{"hidden_act": "swiglu", "norm_eps": 1e-05, "rope_fraction": 0.5, "qk_norm": true, "init_std_down": 0.00343, "beta1": 0.95, "max_seq_len": 256, "dataset": "wikipedia_en"}
MLP neurons of a small language model. Each row is named by its layer, matrix (gate and up: input weights) and neuron, and shows model dimensions 128-191. Each number is 50 + 15 x the weight over its row's rms, rounded and kept within 0 to 99. A neuron's up and down rows have the sign that makes its largest values positive.
After each neuron's rows, "fires on" lists the tokens most often at its 100 highest values on Wikipedia text that the model never trained on; "fires in" lists the words (lower case) most often at its 100 highest values on Wikipedia text that the model never trained on. A number after a token or word is its count.

L9.gate568:50 51 35 67 62 48 32 87 30 57 27 75 31 30 70 50 76 41 59 58 62 49 56 70 49 54 34 63 32 41 34 65 81 23 45 47 57 39 36 67 29 45 56 36 34 64 56 56 42 41 36 48 68 52 29 64 65 48 63 53 44 29 61 28
L9.up568:44 63 38 61 67 31 28 43 46 76 46 42 52 44 64 17 80 31 67 55 69 42 57 43 80 59 37 40 22 40 63 43 31 58 33 52 67 69 64 85 33 29 85 43 52 50 44 34 19 54 60 32 66 49 27 63 65 61 63 61 73 66 67 60
fires on: " to" 24, " of" 20, " under" 16, " and" 9, " by" 7
fires in: "to" 24, "of" 20, "under" 18, "and" 9, "by" 7

L9.gate417:53 42 52 30 42 55 48 17 68 68 62 63 79 18 36 42 52 46 41 60 46 73 41 66 67 53 69 70 36 59 62 37 49 42 47 38 50 34 43 75 70 76 57 53 55 74 38 65 82 47 59 41 31 59 64 54 68 52 78 31 29 44 61 74
L9.up417:43 59 28 44 44 50 36 44 49 44 16 65 55 59 61 36 79 30 42 42 49 67 49 64 24 45 94 70 37 48 57 48 49 49 59 62 53 63 54 61 70 44 63 31 51 11 69 61 60 57 63 55 58 67 63 47 39 47 41 58 41 58 17 63
fires on: " from" 73, " to" 10, " From" 6, "From" 5, " of" 4
fires in: "from" 84, "to" 10, "of" 4

L6.gate875:45 36 27 25 44 70 61 36 65 37 55 61 37 47 38 64 56 59 47 55 35 31 79 49 64 63 20 43 69 22 52 31 48 08 69 61 44 25 53 34 49 48 64 57 74 38 51 73 42 45 53 61 33 86 44 46 29 65 39 55 46 40 39 47
L6.up875:48 15 34 59 70 54 51 49 71 42 68 36 49 70 47 69 59 68 48 46 58 30 52 54 65 30 32 57 50 49 51 92 39 40 36 25 48 58 40 50 55 47 50 49 56 66 39 61 65 69 51 75 49 50 64 74 35 41 28 26 58 24 63 47
fires on: " was" 32, " were" 14, " is" 12, " had" 10, " began" 5
fires in: "was" 32, "were" 14, "is" 12, "had" 10, "began" 5

L6.gate567:57 36 54 69 62 79 70 52 49 38 35 24 30 56 34 55 60 51 48 56 39 35 60 56 25 63 67 40 54 39 47 64 41 46 48 67 59 21 61 76 28 25 42 50 67 75 55 36 41 31 71 25 59 62 43 39 60 32 58 24 45 60 58 60
L6.up567:41 63 62 53 49 30 59 62 29 55 29 52 75 57 61 24 31 76 71 48 36 30 40 52 55 51 57 46 69 66 46 27 63 35 66 52 51 51 42 65 76 49 45 55 64 33 63 39 61 49 66 43 50 59 38 64 40 38 68 12 55 48 61 78
fires on: " by" 34, " of" 20, " with" 19, " from" 7, " to" 5, " between" 5
fires in: "by" 34, "of" 20, "with" 19, "from" 7, "to" 5, "between" 5

L6.gate934:69 65 63 40 20 43 38 66 44 28 52 18 39 37 41 42 46 63 50 71 31 56 47 95 62 51 49 39 65 66 43 42 26 58 46 50 46 63 74 56 30 52 62 75 37 59 48 40 49 59 22 43 68 42 67 78 11 52 42 42 73 46 46 49
L6.up934:54 52 53 71 53 30 38 35 27 46 21 71 26 49 35 38 43 26 27 75 25 38 36 36 44 58 39 55 34 33 71 09 47 46 35 40 47 65 54 48 45 77 20 38 55 48 24 43 36 51 53 58 48 51 45 39 66 26 81 48 41 67 36 24
fires on: " of" 28, " to" 16, " per" 6, "ess" 5, "pl" 5
fires in: "of" 28, "to" 16, "vanessa" 5, "kiefer" 4, "kendall" 4, "evelyn" 4

L9.gate944:78 38 20 56 67 36 50 44 50 58 74 53 34 28 63 34 45 61 66 85 64 48 33 24 46 33 54 30 60 66 79 57 64 44 79 45 48 42 52 45 57 46 45 54 47 84 20 57 46 43 45 64 33 37 60 38 56 76 31 70 70 27 42 17
L9.up944:45 48 42 32 33 33 52 60 41 55 41 46 50 60 23 31 74 70 31 42 37 71 62 66 53 25 19 39 49 36 57 53 35 38 26 44 63 46 49 58 46 57 68 61 45 65 68 34 45 61 43 45 30 81 41 46 48 36 37 47 68 60 53 39
fires on: " of" 36, " from" 9, " and" 9, "ly" 6
fires in: "of" 36, "from" 9, "and" 9, "later" 7

L10.gate391:60 66 44 61 35 36 58 63 49 58 30 69 36 45 37 56 49 78 25 35 38 44 88 39 29 39 46 45 33 78 51 71 59 38 23 64 33 48 20 59 41 86 41 35 50 57 35 33 44 71 34 39 30 45 47 83 48 46 32 34 66 51 31 56
L10.up391:69 50 56 49 58 69 59 37 28 46 54 51 52 37 54 22 38 65 60 37 73 64 43 35 25 45 23 29 44 66 40 58 48 32 64 40 60 53 79 57 49 46 54 46 54 54 34 43 79 54 58 46 38 82 50 67 37 58 45 64 50 44 35 24
fires on: " and" 80
fires in: "and" 80

L4.gate637:87 18 37 53 57 70 61 71 46 37 48 58 69 35 56 61 39 37 29 54 65 48 30 49 43 42 66 55 35 66 68 32 44 40 46 35 55 19 51 35 52 41 33 51 72 52 37 28 83 48 55 54 42 49 72 34 37 75 65 26 24 67 47 44
L4.up637:64 68 63 70 58 65 40 82 53 36 22 40 60 60 36 70 48 34 15 77 57 50 47 53 29 43 72 59 70 55 48 50 53 44 39 53 53 38 44 33 33 50 37 43 66 51 31 37 81 61 60 52 47 81 58 52 54 36 51 52 21 88 70 47
fires on: " one" 51, " that" 18, "You" 8, " One" 5
fires in: "one" 57, "that" 19, "youth" 5

L10.gate587:12 59 62 59 72 43 42 71 30 61 42 55 44 33 44 42 39 38 56 41 51 42 89 46 44 57 34 42 36 45 45 52 54 58 51 71 56 32 45 39 52 43 73 30 31 47 47 55 50 74 33 30 37 45 45 49 36 41 48 47 45 33 78 53
L10.up587:50 23 62 35 74 66 47 80 54 50 55 77 49 51 31 38 41 64 68 48 30 72 73 28 42 50 52 50 43 48 09 38 30 59 48 45 44 59 58 43 44 41 55 60 49 55 65 47 63 67 54 66 61 48 36 67 61 77 61 61 65 07 50 45
fires on: " known" 18, " such" 14, "ed" 12, " also" 5, " or" 5, "born" 4
fires in: "known" 20, "such" 15, "also" 8, "or" 5, "commonly" 4, "born" 4

L12.gate951:51 54 40 39 60 42 38 33 69 59 44 39 74 36 50 56 49 39 59 34 41 64 75 51 36 49 34 46 67 74 07 61 52 48 71 47 53 52 52 43 45 50 76 41 69 51 84 32 62 58 64 26 30 38 51 40 22 41 45 40 52 54 33 30
L12.up951:59 45 15 84 34 66 68 58 59 60 40 37 99 40 48 52 72 50 51 53 37 51 45 58 31 47 40 37 76 31 72 83 20 06 36 42 55 53 47 44 42 41 55 55 87 56 29 52 82 58 57 50 17 59 43 56 37 49 50 62 34 36 44 41
fires on: " was" 41, " were" 9
fires in: "was" 41, "were" 9

L11.gate723:48 56 70 61 32 32 61 65 67 48 25 36 70 51 12 44 54 76 57 50 38 78 53 57 60 44 32 56 59 72 53 52 43 39 55 27 23 79 38 38 72 44 26 47 54 52 41 44 37 34 37 69 32 64 36 58 37 35 41 72 48 48 38 26
L11.up723:36 49 68 43 22 33 40 53 63 34 58 37 56 50 49 57 52 35 70 30 27 66 54 58 47 64 58 46 35 59 31 29 45 59 58 25 43 38 60 24 26 37 54 49 73 51 49 28 36 39 55 51 83 33 31 43 22 35 33 55 36 61 55 59
fires on: " as" 40, " As" 20, "As" 9, " Ins" 6, " ins" 6, "Des" 5
fires in: "as" 64

L10.gate706:30 40 47 47 60 32 54 47 67 27 56 69 46 47 59 75 71 41 50 32 57 12 18 54 40 09 28 22 74 43 51 65 51 32 89 42 45 79 70 42 52 41 47 45 78 46 48 58 51 70 52 46 40 75 45 21 49 53 49 34 32 46 58 37
L10.up706:73 30 37 31 36 65 77 60 85 61 30 72 64 26 57 85 21 68 61 40 60 29 59 58 24 39 41 26 48 70 29 66 45 47 44 29 58 60 37 62 49 61 58 53 54 70 62 56 66 98 67 31 57 45 49 12 38 49 85 40 39 43 61 57
fires on: " was" 23, " that" 17, " had" 13, " as" 9, " which" 5
fires in: "was" 23, "that" 17, "had" 13, "as" 9, "which" 5

L8.gate402:59 34 11 47 51 60 36 82 45 65 59 52 33 67 49 48 56 63 51 30 61 25 69 59 37 23 40 55 15 66 68 55 48 42 53 49 32 40 49 51 37 60 51 45 12 22 66 49 55 35 40 66 29 39 32 74 40 62 35 41 59 66 44 29
L8.up402:41 72 55 52 52 64 63 60 35 41 50 38 30 56 33 46 56 80 54 20 44 62 42 19 61 63 46 60 45 23 32 28 31 57 36 31 76 65 63 69 59 30 59 65 85 41 38 23 25 43 28 59 43 68 67 48 52 48 46 60 46 39 40 17
fires on: " and" 86, " or" 12
fires in: "and" 86, "or" 8

L9.gate127:54 47 56 63 22 50 35 57 38 44 40 55 52 46 23 76 44 54 21 20 56 68 35 32 54 63 30 54 57 73 42 38 53 57 53 39 83 73 44 68 78 45 57 70 37 61 47 70 73 68 62 41 38 79 46 16 29 61 12 48 46 55 55 57
L9.up127:66 69 51 35 46 31 40 59 66 42 36 63 79 48 53 65 34 42 59 67 34 39 79 35 55 74 31 72 76 34 69 34 49 62 58 55 54 47 31 38 37 55 72 34 87 48 43 64 36 31 37 52 46 30 60 34 14 44 59 40 35 48 59 34
fires on: " as" 93
fires in: "as" 92

L9.gate566:49 37 19 52 46 52 51 71 23 71 51 57 54 50 56 88 53 69 46 32 66 70 82 56 29 56 10 47 22 37 46 32 87 30 44 51 24 72 65 67 61 28 67 49 65 61 40 69 31 49 40 46 47 61 28 75 67 74 20 39 54 44 65 48
L9.up566:89 51 64 56 52 64 35 42 49 47 62 31 77 35 38 58 56 44 46 20 83 64 41 40 36 69 42 59 69 37 31 30 52 72 43 60 58 84 53 57 28 60 19 69 63 56 65 19 81 82 50 72 44 53 47 63 36 55 71 52 61 47 55 57
fires on: " and" 67, " or" 18, " for" 11
fires in: "and" 68, "or" 18, "for" 11

L4.gate218:59 51 44 52 37 32 39 52 69 46 42 36 44 26 59 72 49 56 51 43 34 56 42 37 65 66 56 32 40 71 53 30 53 63 33 77 47 50 54 69 50 41 54 34 43 51 54 56 67 80 62 56 40 26 56 57 65 60 31 52 45 23 50 34
L4.up218:53 61 47 43 41 26 38 59 45 44 53 51 42 20 70 55 47 40 40 43 38 63 39 24 56 73 92 52 56 53 54 48 82 88 61 28 53 63 41 45 33 58 49 42 40 65 01 35 55 56 59 59 32 28 33 65 78 55 62 56 40 47 59 31
fires on: " as" 18, " on" 14, " are" 11, " to" 6, " of" 6, " median" 5
fires in: "as" 18, "on" 14, "are" 11, "to" 6, "of" 6, "top" 6

L8.gate334:42 46 39 59 57 65 25 61 20 47 23 33 24 20 47 45 50 54 49 26 41 28 47 69 46 56 40 15 61 41 56 19 58 47 55 46 10 51 61 54 22 42 49 38 64 41 68 46 46 34 48 33 18 59 31 57 68 31 49 38 52 35 79 82
L8.up334:51 60 50 47 49 41 41 51 34 53 33 60 58 45 36 58 52 56 72 57 53 52 66 56 64 71 62 48 77 77 49 27 50 69 65 57 26 27 56 35 59 63 64 49 22 83 49 27 40 40 50 35 25 66 22 63 70 57 65 36 40 88 49 58
fires on: " to" 23, " of" 21, " by" 14, " from" 10, " for" 7
fires in: "to" 23, "of" 21, "by" 14, "from" 10, "for" 7

L8.gate722:59 42 45 54 24 63 60 51 52 60 50 38 72 53 54 42 55 38 31 47 56 59 60 59 39 30 48 49 58 44 66 59 40 47 41 52 35 59 37 59 61 46 66 79 13 53 39 58 78 68 61 63 21 67 64 33 39 33 60 70 30 54 65 65
L8.up722:58 69 48 52 22 51 48 39 38 55 00 54 75 56 84 16 54 67 54 67 44 25 35 35 73 49 50 25 62 55 62 60 61 34 64 73 78 41 45 47 71 56 50 60 47 33 53 48 73 62 58 37 62 42 45 74 25 53 96 59 27 42 40 58
fires on: " that" 46, " as" 16, "It" 8, " how" 6, " it" 5, " which" 5
fires in: "that" 47, "as" 17, "it" 9, "how" 6, "which" 5, "while" 4

L6.gate255:39 34 43 34 11 53 47 40 58 54 39 63 64 56 59 84 85 51 40 42 49 50 45 44 70 73 56 68 45 62 50 21 48 48 51 34 73 43 44 40 38 60 46 34 48 49 30 62 39 65 20 42 44 52 84 15 92 45 46 45 64 42 63 43
L6.up255:52 70 44 28 34 34 28 59 40 31 66 51 43 34 73 35 32 37 57 34 50 50 34 61 38 29 90 80 40 46 50 41 34 65 59 58 62 80 29 53 46 67 32 49 76 62 65 67 43 38 49 55 51 53 50 38 39 63 51 51 74 63 30 44
fires on: " for" 28, " to" 17, "ra" 11, " at" 6, " of" 4, "och" 4
fires in: "for" 27, "to" 18, "at" 6, "of" 4, "balochistan" 4